Weights of a small transformer language model.
Size: width 256, 2 heads of 128, MLP 1024 GELU, vocabulary 512, 9.71M parameters.
Training: 155M tokens, 10711 steps.
MLP neurons of a small language model. Each row is named by its layer, matrix (down: output weights) and neuron, and shows model dimensions 128-223. Each number is 128 + 32 x the weight over its row's rms, rounded and kept within 0 to 255. Numbers have three digits each.
After each neuron's rows, "fires before" lists the tokens most often just after its 100 highest values on Wikipedia text that the model never trained on.

L6.down150:131174148146141092161135171166160153129116154155117065120101209095105135152095133145147144197138149102145104151141115115081138151119140174084135162131161143108169126145222087170124111161156141120146163169101102094090073130126129126095121119131157042143168065090138153141199074175098131083
fires before: "s", "c", "ist", "in", "oc", "ity"

L9.down496:109089066187121122121163107098104146173091077147127138109119072112127138165178097159105143119129125179082079116150105074114088109099136156138158099146108128142110192102106179074103210125151125199189224128168169080119137150077169110101099132158105115078088127099153173094161174165172095108
fires before: "d", "om", "r", "en", "ed"

L9.down470:120144090101133181136168167091139156103141028150035155118140142139116133155145145161153073099136107138149181109145133079134158113196166121126086098110117089096121168105178121111105147127110161142164094085110078104157124172114138119161175104151085133109149141139082149138142103143097104141
fires before: "-", "p", "ent", "0", "1", "4"

L5.down299:198127162132155097113142148095155064105081185109134103083164140103081167178095124086099089183184165116140132128161164074203124133138108143155194120117194107146086171131115113090104162139116149127121163112069156110120117131129177202114163150129188134082136081208140103058159166138147110063
fires before: "1", "2", "ich", " |", "ed"

L6.down973:111130082101133193097136082042115142237072124095155145123118095105118117125114119133187140104140170142137101140114138108148128083110060134060142183127121182100072130120150136107146104164109175101063136101133105142136178146179119134121181115083143123171128133076170176132139187113072166182
fires before: "ed", "ct", " of", "ation", "al", "re"

L8.down267:141156149104114141162107062085094168126138127169032116145095079093087181193135077140131098118092122087102103123116157067136099166158154120146126148105115129153100126075099113149109122111079082184156137164174144152104166163109102101108104127167143141111126097149159075163126080113149120129
fires before: "e", "se", "s", "ch", "ak", "ow"

L7.down475:140153133097142117126123148124158098140049153164136157165093136115155168187090119063081145150127063190165171183085153151127109077143108176143089164107178146118119134124131126154113155122118110126087085126112094162181168134148134125093103166175132127104170195129135115081144121154120176105
fires before: "ip", "ore", "e", "i", "am"

L9.down243:096111101153059180137099110171149097129119183133108145109114160109128126136051149122129055106111096103152170191153178160146133126100124080197093119104152086096172125086091083136091173142124131136110156092113143088157123160063154124064139085123122160077167143157129067148177152143122141150
fires before: "ear", "il", "ed", "at"

L5.down578:093115124182127130124133154150166120140137138124209130129126086166127155150140083193139173097118056112119144157150079152148134090107134132145085129131141165074106112158134123126184144163120163109137154103143106153124124083094134144068177172153059116130044110140089108136131137111104131127
fires before: "d", "ud", "ow", "t"

L6.down699:176162114135118117110125150102142142139135145174082144107095160116187140130108103122124191129114095137150123117101089100097143100107156158140167117095055112127114210116143130166149110136147106111093008163103145092138139121087125113159060114077136105159178109116057167131132090135168089115
fires before: " ", "=="

L7.down499:118090162081169143113132147183120176168102092117172171243092141111122143103071171142096152167108118074112146094147181153141176180086094169086142125169125073117112142097154169163125187116124131145140161090056108122101140141121085094106135140102141115175105073082170132116116149136133131180
fires before: " ", "ary", "u", "t", "res"

L7.down827:161187088142098104076075141087114118164133101070151137118187113105170146109126167125125092128135117152119129104141130142169118171103096145135157165138121146096105114136113111144136142093162055166192162114169171081129167085106178100144143138136175125123105096161111142142114132039158124147
fires before: "ers", "2", "1", "9", "0"

L8.down721:153137097135160086113143113093150146067114095139089134154132080112134130101136155144095159162094065167082157148095135105122163097220136095179080109143152154088124112125069151100101146126092135111116061124106085121098124153164137169100118178162119182141117173130127088127118142166118131125
fires before: "0", "1", "2", "4", "9", "3"

L9.down560:098081082107123089101121176101147112148045144129115091097118154162171115121121204126105093118122095119080133112139141175097158115150184116101152097174118126125144112142088087170127155255135119154146166097150149115119121098123069117090178144106075125104115128122213149104167130137162126122
fires before: "or", "p", "e", "m", "on", "es"

L8.down222:075118067100104139120132103100096063180085129151143092099138096130107118118134127119162086181133065137098097112102076157127163135075077140147115060139137167151222122173137023134156129120194082155122122165163125122172140160131123102093143138091122163132188086151132163124136079109144120084
fires before: " |", "l", "ed", " pl", "d"

L6.down233:056141090148145145114092084148133077174095128121190115153105159145135098178134159092123166168128148158103148106160158135134107119160113132168068085101144137050140158146164121152171123114089131114148107138144173146174159128116063144121131124085090102164106088142158139072178066119093134145
fires before: "ed", "er", "ing", "ers", "en"

L8.down469:109182144086071090113109121127176094107136154110000164126107147153112090143153160160142101149122109118084162173135087083140133147133059164127166119159130112106176124090032129106106098168121170125128065071091158131106115103128158140149130093062076059088161114142183164135160187175110135146
fires before: "r", "y", "s", "ot"

L7.down243:145086108135152120102134188048137103113112139106104106102162152136125209133143123203167124135132073053114097165148148142149165135125168139140093129138183108076108110103171125180206091120130096107126092090070123150164173081096137124096137147109128150131165123083038196134172150171174148142
fires before: "ud", "d", "N", "ig", "ed", " by"

L6.down310:118169156171153074169112166145147124010136132192116140164153080156090098137115122151172066144121116128103154168087191167174160130129096137140132107150157140160199172094160106158108134120150118065208131137116178113106160090118144153127126144147069167157158111117126068132132161173135096099
fires before: "ter", "gh", "ain", "ric", "en", "g"

L8.down605:119109118079106168141152149164190106128103157116072126113104124095101110096146134137141142120150079125100079143157149098134151129143080153073146148069119113139107137125177150175136091126142126137100122074196097119162144156153203146130107169188130093146087128165142063138077182124136182185
fires before: "==", "y", "9", "e", "if", "s"

L9.down869:154086105133117083106147099119136137155128132116156130117151147100142154095171065121099098183057132079063147096149167161118077158145134071120091153105152123130140137126079081115109148120113102105086187169118155105150174115163125127154124094142111123184224144114108121062121155146091081129
fires before: "as", "y", "ed", "it", "at"

L8.down640:161087073072152107156164120067117132147101091099103167110134157116089151127129150152145104151111167144104127132123091175182121130093183094114109184138118086119162167093098141132106150110102118174074133142155132140162149102164144140128157136069128169128133110127107148151102111103152166095
fires before: "ed", "er", "st", "t", "en", "l"

L5.down209:073201150179108122101161158087148111090131118188194121113136170128137127131121113189160122144128160203117094076089113129128125180137107106127105170088165119103090065115147124140172172114138185095138120165120118164134087119075117155098155113084165124128119097060151127139154139105112097112
fires before: "ion", "ment", "es", ":", "am", "ig"

L5.down269:159106141082174180142109147117134159114147156176144127124110122135112182156197106183118166112187185135116130111133150222135175114119081108140169104102092096088086130128155145085045051007142087180083087145119114153086142161106105180162129144131129158143193138137165204114123109137152134158
fires before: ",", ".", "s", ")"

L9.down309:170130144072128166122170146150147139060141108106040119141145105138049031081173160080050125089139132174109081157128098129117128095182129143068099137185146094124094109182102170111196121077105129092138105139117161113142113182110144195182142166090165132160084169107142166166155144079110128131
fires before: "y", "al", "el", "or", "k", "ul"

L9.down483:103138132180088145148160139098080134118107180191104121148138110115163170112181110113140111129178142120118145127126103177121125094119147155088112202099119186170153082096099135131104160123113132138148117118178159165163125162135093057074112153128141125112078129144160087125098132164134090158
fires before: "ay", "u", "ed", "ack", "ue", "ac"

L9.down849:096081134118124099179135149100087094161102146133175110196155163143078100093138130137103089111103130129222113156199142135174140138118151084144124133147095139115111139193153115151161128121110120088161124108184128135108122115149116117096152194097142128157169225138155121123121083116139097101
fires before: ":", " |", " ("

L5.down661:101156110077162105151151087129121116090154118138075152154076107097133068178097132158071110127112117130100154141090136104123126115131089162134132108112113099125065116114130074186102143117123154173118138076182124178146135091103129110175115161106107163129150123139127170131141161132098140090
fires before: " the", "her", "y", "il", "ic", "er"

L9.down828:121152136111101129120089105149129136148135168082164128193099103120094155155111109102093120184199084146104093085194070165142109142154098134134151146069126080082073112135126143175134159113154119112105116100131104093070131161133126117163145113103198142109122108089199134124121170077121203143
fires before: "ed", "ation", "ated", "so", "at"

L8.down820:181143097175163115149155066135175081199099180116129154158145133132169094172110146162105147109121162175162115126169136094076107103074139134090134128170148147116117110056155148156135099054193115140130065137075067150122113167103098147147099155151133133137146152144138160101165150143130168156
fires before: "e", "ou", "is", "ip"

L8.down26:144162139102129116090171142079137165098136166143040095072109152138155119138177142130147103126100131169210085131134109174156115192074112140107150147173197089137111050196121163138176125108092093135076072093195106091097111155094134075164154109115060163119076158083178127176145124121191168105
fires before: "or", "ian", "om", "y", "es", "ion"

L5.down512:144182075112086121032113203152108090181110106101161102103108126104166163107105135149070120105096104128137119143123114126082120137090154166138158122090117105225104115090143124140158123121109117122117151138150179110190053141144104142125070101079157151152151148197113135134134182117145110129
fires before: "m", " to", "ed", "ct", "n", "t"

L7.down5:153132123068086138106165165160114153058175129134113183094150145127111133102095096100126154196151128144180151081089174076110137110138125074083138173111124128120162119102172159033146101143117156123090159159127134089095150071063149159094148114148179079159082163106144142136111072132089151125
fires before: "d", "t", "e", "ic", "ew"

L5.down17:133123167127146129147109126151120135191095169177146034148129117151181089087105070207147105127075100085143119159143163160150111150191182072136151158117050136124174137063168138129119111150055173135104182110123188091146103162096164074086103117172142174141172120149115112134163126218099136081
fires before: "en", "at", "f", "b", "igh", "i"

L6.down80:129110061125136137058164066152133144108068226123149143136155118084161198141174134134146117127157108114100118083079081117126142113163120189151135125108054125085125161166147072151073103126154135160148121172131121112117147167107127098112090106150104157144129152111086137135086123102126135085
fires before: "ic", ".", "es", ")", "–", ","

L7.down187:116138103193157175139113138179176136144063167156186128145154130134106129110129144154157113078083136137165100158140113130148145121160113127094112140132093144080138107185069101154138153152116148126098054096125145125138163032111114110148133118153055175133134151096200083165213167132153125123
fires before: "at", "ent", "al", "on", "ed", "ion"

L8.down776:158108178107135119159167151110144140114101134157166099187149227116111144143112141118122104135130108133111098094150132163130112129162062108085185133100141119157107145082152117164184093115142176132133153179076088214113191079113160138050112065191096106153074154117162120096177142125129151174
fires before: "2", "1", "n", " |", "e", "ion"

L5.down161:123113157115157155119144133187116160076098123139124140147140086145159120106130129194064153108130070112113114224106227076168163095120106101065142118115134172098129120136167104154162118139145102120144120057149119091127095085131084156083146130138082144111135117108085112117126088107139117064
fires before: " ", "it", "o", "es"

L9.down662:117170142130136129039119084101062121072172111138197128142098060165121092147129122117103126174105111101029141095112146092138175165177119192103142101074062160066126099094093110179144110084144095129078127118126158112096200100106138144108113093125139129131115085115131135146137037134182119151
fires before: "ed", "es", "ing", "s", "e", "it"

L7.down940:134179051210133157137126150104127094145121172134176116136171147179115150133120138164191076107082123178141126148127139098119124105114137108167112165109116151175101141046139120110131114179130085140108134120150166144125144107155106113149115113113171109108169133193204130118118142069147060153
fires before: "her", "ing"

L6.down714:150139112220121126081127112173128129088082092120112104104108088068132159154149114058111165095144161144077151133136053170188131154145157144079132120111143090108131120126152125085190095121166209203179113120124150136126142204150138107124101187124144094157090099116141127114084181169091143142
fires before: "le", "ou", "ed", "a", "n", "k"

L9.down880:090110131165122104107106154196145065076140103142107124163098156135148125209117093135130156131140149102079108136184105168145127077170080108137141083151131180139140105048137151117181123072126066111104193145127085158092132100113120119148094139111137117153096064157144122189083121083132127206
fires before: "l", "ud", "id", "ut", "ation", "t"

L6.down413:197136059144037140107123114105149086113153106141140122080160115112157158092183148174122127169150105102126120128162119071131152121062148113161061143097154168166154112137108134141139121125111142128138090103112128176145118093175072181140089153173110122114156094120143038147088132156119142154
fires before: "on", "ue"

L9.down1000:171198116110095111140169089156072158120131112089106118112088146144152076081117139116095082121151139117121126089140098152148059131121107153073169095132148136169118153164161159127150152108129115105036104105163119105148104123174132145105135202188136160138087144141143110059114095158142150108
fires before: "6", "7", "5", "3", "2"

L9.down534:087070132170133189144125189118129151116078142094108092111118180185134172094169135097148118132107057188175169156135163132176053123160102067009151121103119101115105196189113126083116148111136195124109144165133104147106068137140136137150112168102144147151132103094140100036159100149089099136
fires before: "ic", "r", "om", "y", "or", "a"

L5.down934:179139130152153092063123076124121095152106100082136133117144145081128123150101093114093121100123128190114119160168112108140154115133168160130151127111133121113122114108108146129126080094153099048128070111161100117071130162102152084180108097106103147111133103098168087181140145096153121178
fires before: "r", "l", "t", "um", "S"

L5.down569:129148129088173107177100088167117202104195130118116114126193142130136124139137105119087151150092133103158076112100170148146130116141120116063150148127104106094155094159162143110112130224118111131125116171159121149120076123104104121090087142151141137143073154103109087133069104191108080190
fires before: "ol", "ch", "it", "ic", "and"

L8.down912:142167127147161099132125122157136077110118104100108056155094108197135130154088132134103160174112180079079075080160164106098155041172122120106086114090147191168127128135101127143191157182161136127082131116116144140078132152129088185099109147134156108138078137105124141089162177083086176133
fires before: "i", "ary", "or", "ation", "ic", "al"

L8.down748:116158095121136113158154042047091126135161113062129096080057190142227114107129074116093137166043120153159146095134149162161118159109112125091164162144123154112143164100115181180102149153073116135174144141107128096054086109071135098133100114143157077087170135138126103069102104136087089137
fires before: "e", "i", "m", "in", "f"

L5.down933:135128151147154138113103105117159101091129103176111158163096204117173150143088139130120100157107126153105120152169213090130125117095091135172137158121081082178156177145171093124076127098140179165113079111182118140097143087122110130184111112070150141100081124169125159106109112110170162152
fires before: " ", "e", " in", "her", " the", " M"

L5.down747:125153132123102148146113115081189155161144144177167142146094183119112113151088122160115142159133135069097089201161140117124113142140163138150195155122135124131153139148078090100152173104104051164101178145123117130113079164120120146085110039093106061129101157106145153074144133146022123136
fires before: "er", "ur", "r", "us", "g", "m"

L7.down130:077109130144154122107116122153127150141106139160189123182141073150154111113166088128096178155111118138156086126148176140169174192115180081171136151138118119103134150010121110150115140136114139136104170109150119129128124149131098116165166175152123124193193123128130118086193149177152139185
fires before: "ed", "iv", "en", "s", "ing", "ord"

L5.down439:134119016109195096130116120092156103143071144107166124105078133169060096177119094099135119095139174129140137085092076136142179096119085152121122108175154155130149120145179189125127170109123092086135192206124132172096148130186131139167138176166160164060106140113158112142161162075137184116
fires before: "y", "p", "in", "m", "d"

L6.down320:073084156164112107099141156108118166101130184084141126168114118206102146106108130104155146119123089083123064123111157141140135147090141130090145131187131123114086147134152129115067140173083148114120154107093140132155153048117100142140175114134174141147121134132071151150124100155115152128
fires before: "s", "ed", "ion", "se", "im", "id"

L8.down764:166084157112059127100099129137153208106090143118162074138108140118136109152141132141173118058113132080154126131113152119101155101141152177141125087114128234077097102113118071191095121122165160121124107097139150069099129101145119083158119157088067102154165148101113109133136176104144107144
fires before: "ed", "ing", "k", "a"

L8.down375:108081153140123078129148135108112151152113115165110184104157099170094160151116073125102152090105171101085162132125168111055191116113097140110127084118150165207094111176078138112193166167145098198150123124089135126115139129159123142072133108109135113101109154170087166080119140162096127114
fires before: "t", "n", "a", "th", "r"

L9.down473:070113136125128052070135119128173109104107133107171089146133193110163180068155145128140146155171076136178174157142080113114124106109126082058165108115098113123184069122152178171119116090159138129116075114131159117109166070130078127097133123152158080204074134142180134190134129120114105211
fires before: "in", "n", "an", "r", "en"

L6.down419:156055155132144172132156156098156093128102151165144088150068080084084163136101122116186171053122108136168100112113089140122072163154100108106159043110144211106098134093143158157153139077155117165125114116061125130148124120134078053122131142119111152189132130102126119136082157126164126137
fires before: " |", ".", "1", "0"

L6.down335:142130077118138135159156180167137072129097099147027129071134149138121141065067131153147108128137175127147105087148147054115118115107104091124133115127156188101167177085109140123177064166207099141166167103097149160167155098096118159120167109080150145092109067113170168115106151168099098092
fires before: "o", "ar", "h", "he", "ity", "y"

L8.down284:081125049106102103127132152144091137101183192087133107126132120079052092088125132199126110132105072125137149131127086149120079159158199115141124145111143146102154106172155121091108088129110147147129124177196156200179154094183143093128132135126107081139116129167182118186108135132143115160
fires before: "e", "b", "in", "ed", "N", "le"

L6.down795:095131074126081124149085147128166142145099108138129099091121139132089101098082172066116128139053118178141109097123146091120120097113150126117157039098212147122180106124119108072116087129168162189164184147163154161099135113177127147198063135126125127134132092128141078104113122115098133098
fires before: "or", "om", "o", "v", "d", "on"

L9.down235:112068141136123111090121126061149157114206144134088123134180145135162131105113125107089214114125105158124126120124138119091130130104142107112158160115134169177156109090114118155135090188195151098122156128133132123089089081084146136137181114117102118223135114092136133103142142108143124182
fires before: "s", "d", "o", "e"

L8.down445:124134117149085132153131152162064110180098185164158129180169121180138129189151213153117133118135171120139116131140140080096123152173174101150133169149125085126153157112120135094180149111091122101090109176141130127130121099166104178154133135101059102130133134133139120098186135113102080102
fires before: "ed", "ing", "ment", "e", "es", "ion"

L8.down20:039143143158126109129104156130129182181170145058056152174104086159129151139080123109123114106158151135158091154127120129078126131150185132157161151141131157113120113070166121176125099157090150108150187140107121167099129088143108157182098087112149112110124040075118130115128123164117170140
fires before: "5", "2", "7", "3", "4"

L8.down300:168101166081145147133146086143114119083128094161143127071112106128099126114154136138127126045108125142120173103146105170077091191120111161122144157153100195114151177130100110094063126145173090086107157129133111060128142126135136127097116148119122119101137113139142137103121199170164083083
fires before: "d", "t", "om", "as", "s", "\n"

L7.down52:162225130140114184130134150153112168189120084096130122141068100219118200079091132129080170173134071089105128147090102108154118195097100132152121148148146156156097151136136177100137138134159100067174122088081179165141100119118090104137112169126121095168120118133129133141101218129104132106
fires before: "e", "le", "al", "l", "u", " "

L9.down856:146093130124121148082153133156143098105123133126178114063152145113096154140125159160074068146101093169111122151146106160113115139090156090150121145159187090153152111206163141165145082175181113127164172105138138163104090112065053133142127177101156075124114122102165111161168160086118108160
fires before: "on", "y", "al", "or", "st"

L8.down488:148091130120150110124104127095087176164082200122114105184117159142123150137146093155112112138144096179096134071119140077112138175128146128153154105171128167138119149121079128128120097176096165123136084094080120180096124154078112102157097146187109067109131069100111202105153117130129082101
fires before: "|", "|---|---"

L8.down365:097117152098107119167139128124142079106137164081194137137072111184151131109110103094142127125138153083113076103152127134138189088122109114090136147103152129082147107086112075177151136142165145147136103112156117109077115179165145113073146162180177082065116146125142064107132079173121136092
fires before: "en", "ent", "ist", "in", "ity", "if"

L8.down681:143095098132084150105132089154104135106095121144152113162132111121062132116110124110144164209115100135129134139106101138139113082184125101196155106153108187084177110076153134104120141139129119153136150153106169150127166128111027102106110123146135107093083138168143141127102119043087108115
fires before: "e", "il", "ed", "her"

L9.down520:124127117148120124160115156151095140134136066070081143150072117150135098148185182131147132121161131083089167072080137118146103165142171134087069104116159140114144191159056140098149189153142105125109128135085072151127144146072080153084119159092182126116114128104099173097089164129091106141
fires before: "-", ")", "}"

L9.down125:114120109155117120079082133206203083129105036155105107167165137156157116132155130169164135076164136119105156082146121202087137098125132098141113134146129108162086069129119153102158154122114108089113130077083158107070144104088105191122074123135134158137108115132161130084176120152168120090
fires before: "ary", "at", "u", " |", "ation"

L9.down858:163134142108122174123159106105120093140099126143095105150085131095107142167110138129150129212110116126156161136152126089151139123165100172140177138126120119120177143190137134131155076097151186078166158087092128130130118199110217113108134128133117149080108105098193184138099194097179129160
fires before: "s", "ly", "ing", "ed", "al", "=="

L7.down442:152105080096132120145099141107117146175118177121093172116155103109112131087187074145101119160116088134113037103141123148141118166178171108138152191193150124088139115141131108119164100075163128146120121146204143135155161126122162176089143104111097124177162112107131130096178146139119160061
fires before: "1", "2", "an", "\n\n"

L9.down75:130078095160135137198097142162061154153119083109086124208078098139101085140122158117134135134065160120079146150106149083148127105105129158157144111098120154101112159099128130145131188146154143098162126169131128135157099197157153120134105145138171173100120128143090121097176082087131122126
fires before: "t", "ion", "c", "ce"

L8.down938:159136110153108109141103059103121201073114125165115135196163175091154123129166108149147148126119119149141125096092158106161101119167104117131084127123146066109164188074123178165159062132110097119099106118144153134115116113108103136154128094123174136149076171142122115130175100098142119164
fires before: "ter", "ic", "t", "ric", "i"

L5.down707:170086136142106111113093164112118210140123063159190146146198125123116107100109087152126128136114122083094076110199114099107105104191160163154184197193121066125160142129116109095100119108130134170155077090130151124106150131176163115121115140089151126160140159136152157109157163074151096060
fires before: "ver", "y", "al", "op"

L9.down650:115169166117091161128139117157134110127114152180110125125120114120195094165123160145042113111095122139103088184152142185182176075132129153130121118133123160211127139125107080134127160172180104202171097144078156096103174096153084114104095142104091145155160137154138091156129170118108152122
fires before: "b", "h", "p", "en", "or", "an"

L9.down892:134131177070170094156138093112106099121141179090122084087112124108142121138107128151153169082091144120113136128090205204122141134121157131199129165141147135188086141089165105184111077080115080191125097137133112147125092144150120131160084112161093165202099132086177079108164129102098133161
fires before: "e", "ic", "n", "le"

L8.down177:109160131154105085145109136141108116138115121041168129129108116093032181124162123153101125155135082130158183144156128107109090115209122106111113094107156148087126142172119089151142146154118117166100146052162086144158146144134155105161180137158156153153147117203135145126160102159149071091
fires before: "\n", "\n\n", " |", "ul"

L7.down621:114141153173139143090121093103089103079119099129141129095149084140050140107127194104145165159125099182112135141104097114133163135110115104137080127110193146175087149117130146122146183173087197108116122154186104131111212171061148178121131123036127160200104181144159159158140182148108106151
fires before: "n", "a", "ric", "or", "d"

L7.down863:145158155121131145141156105089111120160081123170137121148100081150165182087136130093142104131121101167127112160103090136126107121134182110141154107125114137154167125168081103075080109114144114082207125134128164103104142081116120113161136192135106132175150137157167158101135126133117199102
fires before: "u", "l", "ct", "ed", "re", "b"

L5.down324:130167144112129129186145111131133100127137082107119142113171097072116152097146091088136090128105192130130109098182111137108133108102127130135159153161097165128095169136119144117171122127049069106153112144204125065169095141103130125093079071158130149113103157133136139143120154076144161137
fires before: "n", "g", "er", "en", "ard"

L9.down6:117102172102140133095099088096051119110095140124139156098111171089163095176158122156083130158087181066121121175097140083092098170088109110115111121072070147157152088091085140149109092107128084156141104145109177133125156159098080126135136142129120102174162118089111207108138132173099148141
fires before: "e", "p", "an", "m", "es", "ia"

L6.down845:135127139097159142096178145120158162066127121154094165124163184148185091174159138201155180125075108120162133124101192155160145142138133103119132103118179163095151136030114092147101112129100084093154142140109107106100079129109106116125150154122192101158133124105132091141155083146098140102
fires before: "e", "t", " to", "n"

L9.down618:120168139102162133110122106101089132100133143134083120105116184105126135141122118161103123115108133080154077138090121190159147141088145103075160159089125076104152133121145123104137182085044122157169144104127150175163098096150118157150152122106146109197093111214167164132128132119094146153
fires before: "ed", "er", "n", "in", "ent", "p"

L9.down535:077124138165156109122120124166125118132134172122135123179139108050116123145110079166110086097124150102112115095170121097094152172137087101174140130141128148150102082211213098151148100184113118126097176125212161121125141099156104094144096116165108108165171110150122183130073119118097162131
fires before: "ember", " |", "e", ".", "ch", " "

L5.down420:125089072107148114060120117162150149127072153132169122134080102128145103121149089114152096155089153114067184101100118060151125092130154164111093149183123136110190112117100098225149121109123100131099097124121189153126117157094130112095125094133159172144132058162128153087165127094127106084
fires before: "ed", "e", "it", "i", "ic"

L9.down86:142118116116144153085118143088085130100150110084189147151088148064098150116093185144093151205072107116068172190104087136157127163143082142132213150105120089127081082137148140135148110132169171153096147112150092118105093105121095065107102150138132110181144138186167147112163113204143088154
fires before: "r", "t", "en", "e"

L5.down172:145131109157060115195132111177136214119153073137101189129111154115132074111115134090108092182162160123181085059124138156164146098200122094104178105077130148125068103102083154102102123175129125129130103165084124132100155164126145097123161157096144143106127107113173149102088137134114136137
fires before: "ol", "it", "h", "u", "ity", "on"

L9.down683:136115162132068135098162108075142098113105175142105131173171135117165148113122114135100055126109124170140120156109123123061111135139149147179135151127109157214126113178145104109103152140139085083095123153170095104099137162090185136157088114110119073140109087127125057128153163163108135067
fires before: "m", ".", " (", "r", "^", " m"

L8.down871:112126151108126150101101129135077179118082054110148177134130147194152181080134064176092110108188163168139131105113111111089158173106067088140196161121060169135133089161121130170109115158142092158121138104164122051144116180107120149128108120158089143119068132117094148091069084126142132096
fires before: "g", "er", "ge", "ac", "ter", "ic"

L9.down750:132134119122119194120132106117132089160113123175082172123115146108105169141203099124134116116138185184158102144112120123109146065054163084126149134133134129119116138097140136117183120156124150177103000121112165151146112136085101089208096093138121105146121136109136139141062095142134177110
fires before: "\n", " ", " the", " d"

L9.down723:201090082114134113119095124122056133167125164180130148111104108160129141200084205133104120140120135148148099124104164141094122068080105129144135107071164146156123175163167147121109165136117120121086159137098149116072113133063068150123108100130118114159110104113101087137125115118116135103
fires before: "as", " was", "ur", "ad", "i"

L7.down191:106112116115074121139123071073151136117135061137137096148153164154113188130115109132112149107097100131151140151131113152083098124145176107094134075079178113131131152132153096129147156109151070153117144083204115123049128169128130114087151176120107144139152135123062141100172119115131109176
fires before: "it", "os", "et", "le", "an", "ed"

L6.down597:164140117124135120095151108092131075126107150136127128151159118112145144120085158133101174158125117149102091100152056209126092134180153125211172088145139092098091117128100102135122110125162113124093152100156133120176115109120185171154084116115167087099148177116169059084069159093121113104
fires before: "1", "2", "or", "he", "6", " "

L5.down63:111102202130208092126128141195128183189086112129121181100098087161141174149061099120136095223129113125158103091119093098136110136116110176122154111116146115153144123123151151100161143170131105098191066098071105144195154111091157111122060107095174090170145150167123076165141144095121202150
fires before: "le", "t", "er", "e", "ing", "k"